config = dict(
    d_model=768,
    d_mlp=2048,
    norm='rmsnorm',
    optimizer='muon_variant',
    beta1=0.93,
)
MLP neurons of a small language model. Each row is named by its layer, matrix (down: output weights) and neuron, and shows model dimensions 144-399. Each number is 500 + 40 x the weight over its row's rms, rounded and kept within 0 to 999. Numbers have three digits each. A neuron's up and down rows have the sign that makes its largest values positive.
After each neuron's rows, "fires before" lists the tokens most often just after its 100 highest values on Wikipedia text that the model never trained on. A number after a token or word is its count.

L3.down846:528551459542497546541451430507580532499510504462478522443480527532510495448541405511465501495481480548481527485421535503476445527435506480432493434485481515460438501453481595561453511520464535495428501459519557458496492486497422454441524520453476489539435456536577553542494592511502484461621516495516433491527404521480500477509513563528537520507511459542474467500511421565453542526522525534591552464554481510493520569552487534475558540487537452535518468544529423545464439483546503489480539533439559473423493494484432396512480522484531461432477561439464443520479558482531508491470531537500484441417537547461492540533467520576559472516496523488487572478535511536474413525498474425553484540485476521506481469484452571494532481462573526468576483542506535513512491485487514
fires before: " " 51

L3.down1356:503511520546568461514513457496509512489538488515476460411512452522443517550439546504526489506478459463495482520435489483499504528457443441484482534478489528556475452478509452456487468537493507486493501510457539547531492437512529527541517496488491496462533539582496493462506553524528492519482477489467519530546487511531420467517487502511485477528512450485495528554573511563471498505504450573119478456499497510483495487506503466490472519552472496513464452485502565481488544505531473502462486522545497551481579472470549515515558441516543504494445490474535474545487474504462529496517499535504516496521513516491532441526494416462494447519533544496478516431448500578527504509507465457516486439525495494517461445505507520490503506501471559487515570564526532538532497467473571
fires before: "\n" 100

L5.down1699:524471499539501553498500468484527586529476543533469473486518539447507531516549511478447466500563533481466589514499461553492555543548484469491486539494521459418525454514490543485459553491562414618558460551550488465509492481494518484524504489495615476538478519429447508503451510518477522506450487407428526503498479501497498513485454513538519492477463492520507473488497571563519505595533529544550497557581472587474563564527440485525479480482536554524544494511531547490536487501494506524526520565462530512489442469503549427542522495510508443543468447474484477530505523441483490581474475508540481515464493526447510504506477502539472523559520546547497561516478415448482477481525473527477553522470429503533507543500556506535500502527491508515496531484553503517555511549545529
fires before: " " 81

L5.down1314:435511517494477543493407536475509493512532511502468564480453498541523528525500405465509466465392537506506555525407518497576548444448507465503512599482507551464518479453495466511436477411542557480526503462482502528440509539530484468409528578479439447495501641512485535492468479577461537528508551526476589443561560456515479546543441493497444551511486492537604553494506452516545481541477476523553444578597484481499497493499499552515583445485475490509522446535495498475561551499509469484418458470481541493470542502554521520472412523495562516528444490488483481393492510553486472541485529583446495564492516560504520529479511411419487545500508470559453492490499515466465471517469560470491498518525546513468567490452520504508495488405416511499466466472504502476509452559531547
fires before: "-" 46, "\n" 21, " and" 4

L3.down929:440481507516537514503546524509499516527472496564541463525527510468526540533483510477511475531480474516505529520462436459471529555600492497437537534496521426509496518462469488479476470580523497430451550473578473570575555507544485430404504464495488515530453515430548500517551496469469403477535572511452534517498527434510462431513469512475488545486512512577419397434475568509542465500507500457471500441503538532458413542574468552546521477498520561480541506503538529522489506545451537497506458524461486527458439462476519469437513464481494487485469486531490482531521517502574516482485512529500493499482532491536558517514512465514433527540504498496473499489535533478518467506489458520456548455489563536504544450480500489477496551506530531515518511550485512426584580559501417
fires before: " of" 24, " to" 11, " the" 10, " on" 5, " in" 5, " a" 5

L5.down980:496559562471550399527471511530540457518483521560525442494442578454495521532486491492516437516482518457447563466546512494459508535540486507464495531486455478570518548468554527533494465510526491477487535480528574592490507494472473566530483458523479525511563463502447500487528478555582440515506498470503411461564463512523473490503525529479490445459549515557609484480513493507520504542493497508470532562460516562508457500528416471454491479535534572515484440496449529470600469548534444473413434513505457492519466406496507490471403521500419524484515541463521527520449523506493483522465491476514499454435477455603562520475472559524517524507475467551533522487482535520520529474526470466498480567429513494511497528496514536521475511520515533523412497442532571503457557525522521
fires before: " " 56, ";" 16, "0" 8, "1" 6

L5.down727:517506452447504458564524508515481509499496495536454519525481515474457510453473466433504564530456521547508523533501539457577495512447497463419548492476524461560540467457431523463570508508470449527501536577523577389463520478520539564470492470568550521520532518447490452519495491476493471536487438472499483471523559471488562487549527477565446492505542517576548445485467458541577527494533523513476504497502530556533509535527490512507461443484499505494484468521451480451503517586480418514455505576526503479484512507492495536522474434497508491447527482563568501526500490480482455491470464495531424517566475567511421458545428535516469434527477533524511493433535469436547532526483507476480486479477509442495460444403578494534549464424491454552529454523538603535514524563525541
fires before: "9" 33, "1" 21, "3" 6, " United" 5, "6" 4

L3.down1269:489494475470458501542591466489554451490452511497486531490560543557505492566512529465455494535445527519537554396436537476504522532454499524490514477502550517478529526468555458480560464533553469504458512541422535517487428548532532490479484585510497460555497550529465525485474492462524453494509464476519509468511465466491544449486420459443505435454471512541463426496524547453515450615504445477496526481474559503514474507456497468498485598483523512524493500463503503455478469433487530501513506569534541514435517521548507529439522456567492415502481467421493413460511453485592484459527484482532420544479475429471504490545522462444425479466398487571532464471477516443549508506521504587505499558519505512475513480493544490466491493450449460494489543512433502489456501493484471
fires before: "|" 17, " to" 16, " by" 9, " in" 8

L5.down147:588538449558502549532534531541521426456513594446500462495548545487576552616430526541547523502523476502545426469522424495394519425537469481531541463426542473511487524405532500528578535478529538552438433548494530554486492539555495461490494534507482520526544441522527526518500470489537489491495465504546503569484533482463486572445500520476479461499514469451489502495556512437500518459492489478552512549539492533507452530570456514576465453488457518427476439470486533519500535542471527525518493441486559462469456528544568458490519444485506425425490544490517538580500563481490426494516481480474480546482466477472508542479494557517496395530525489515543512433566474594517482541496497449465478538574518512524505546461492480477548480461430410489452489506520505528477462456540465
fires before: "1" 17, "6" 16, "0" 15, "5" 11, "8" 9, "9" 8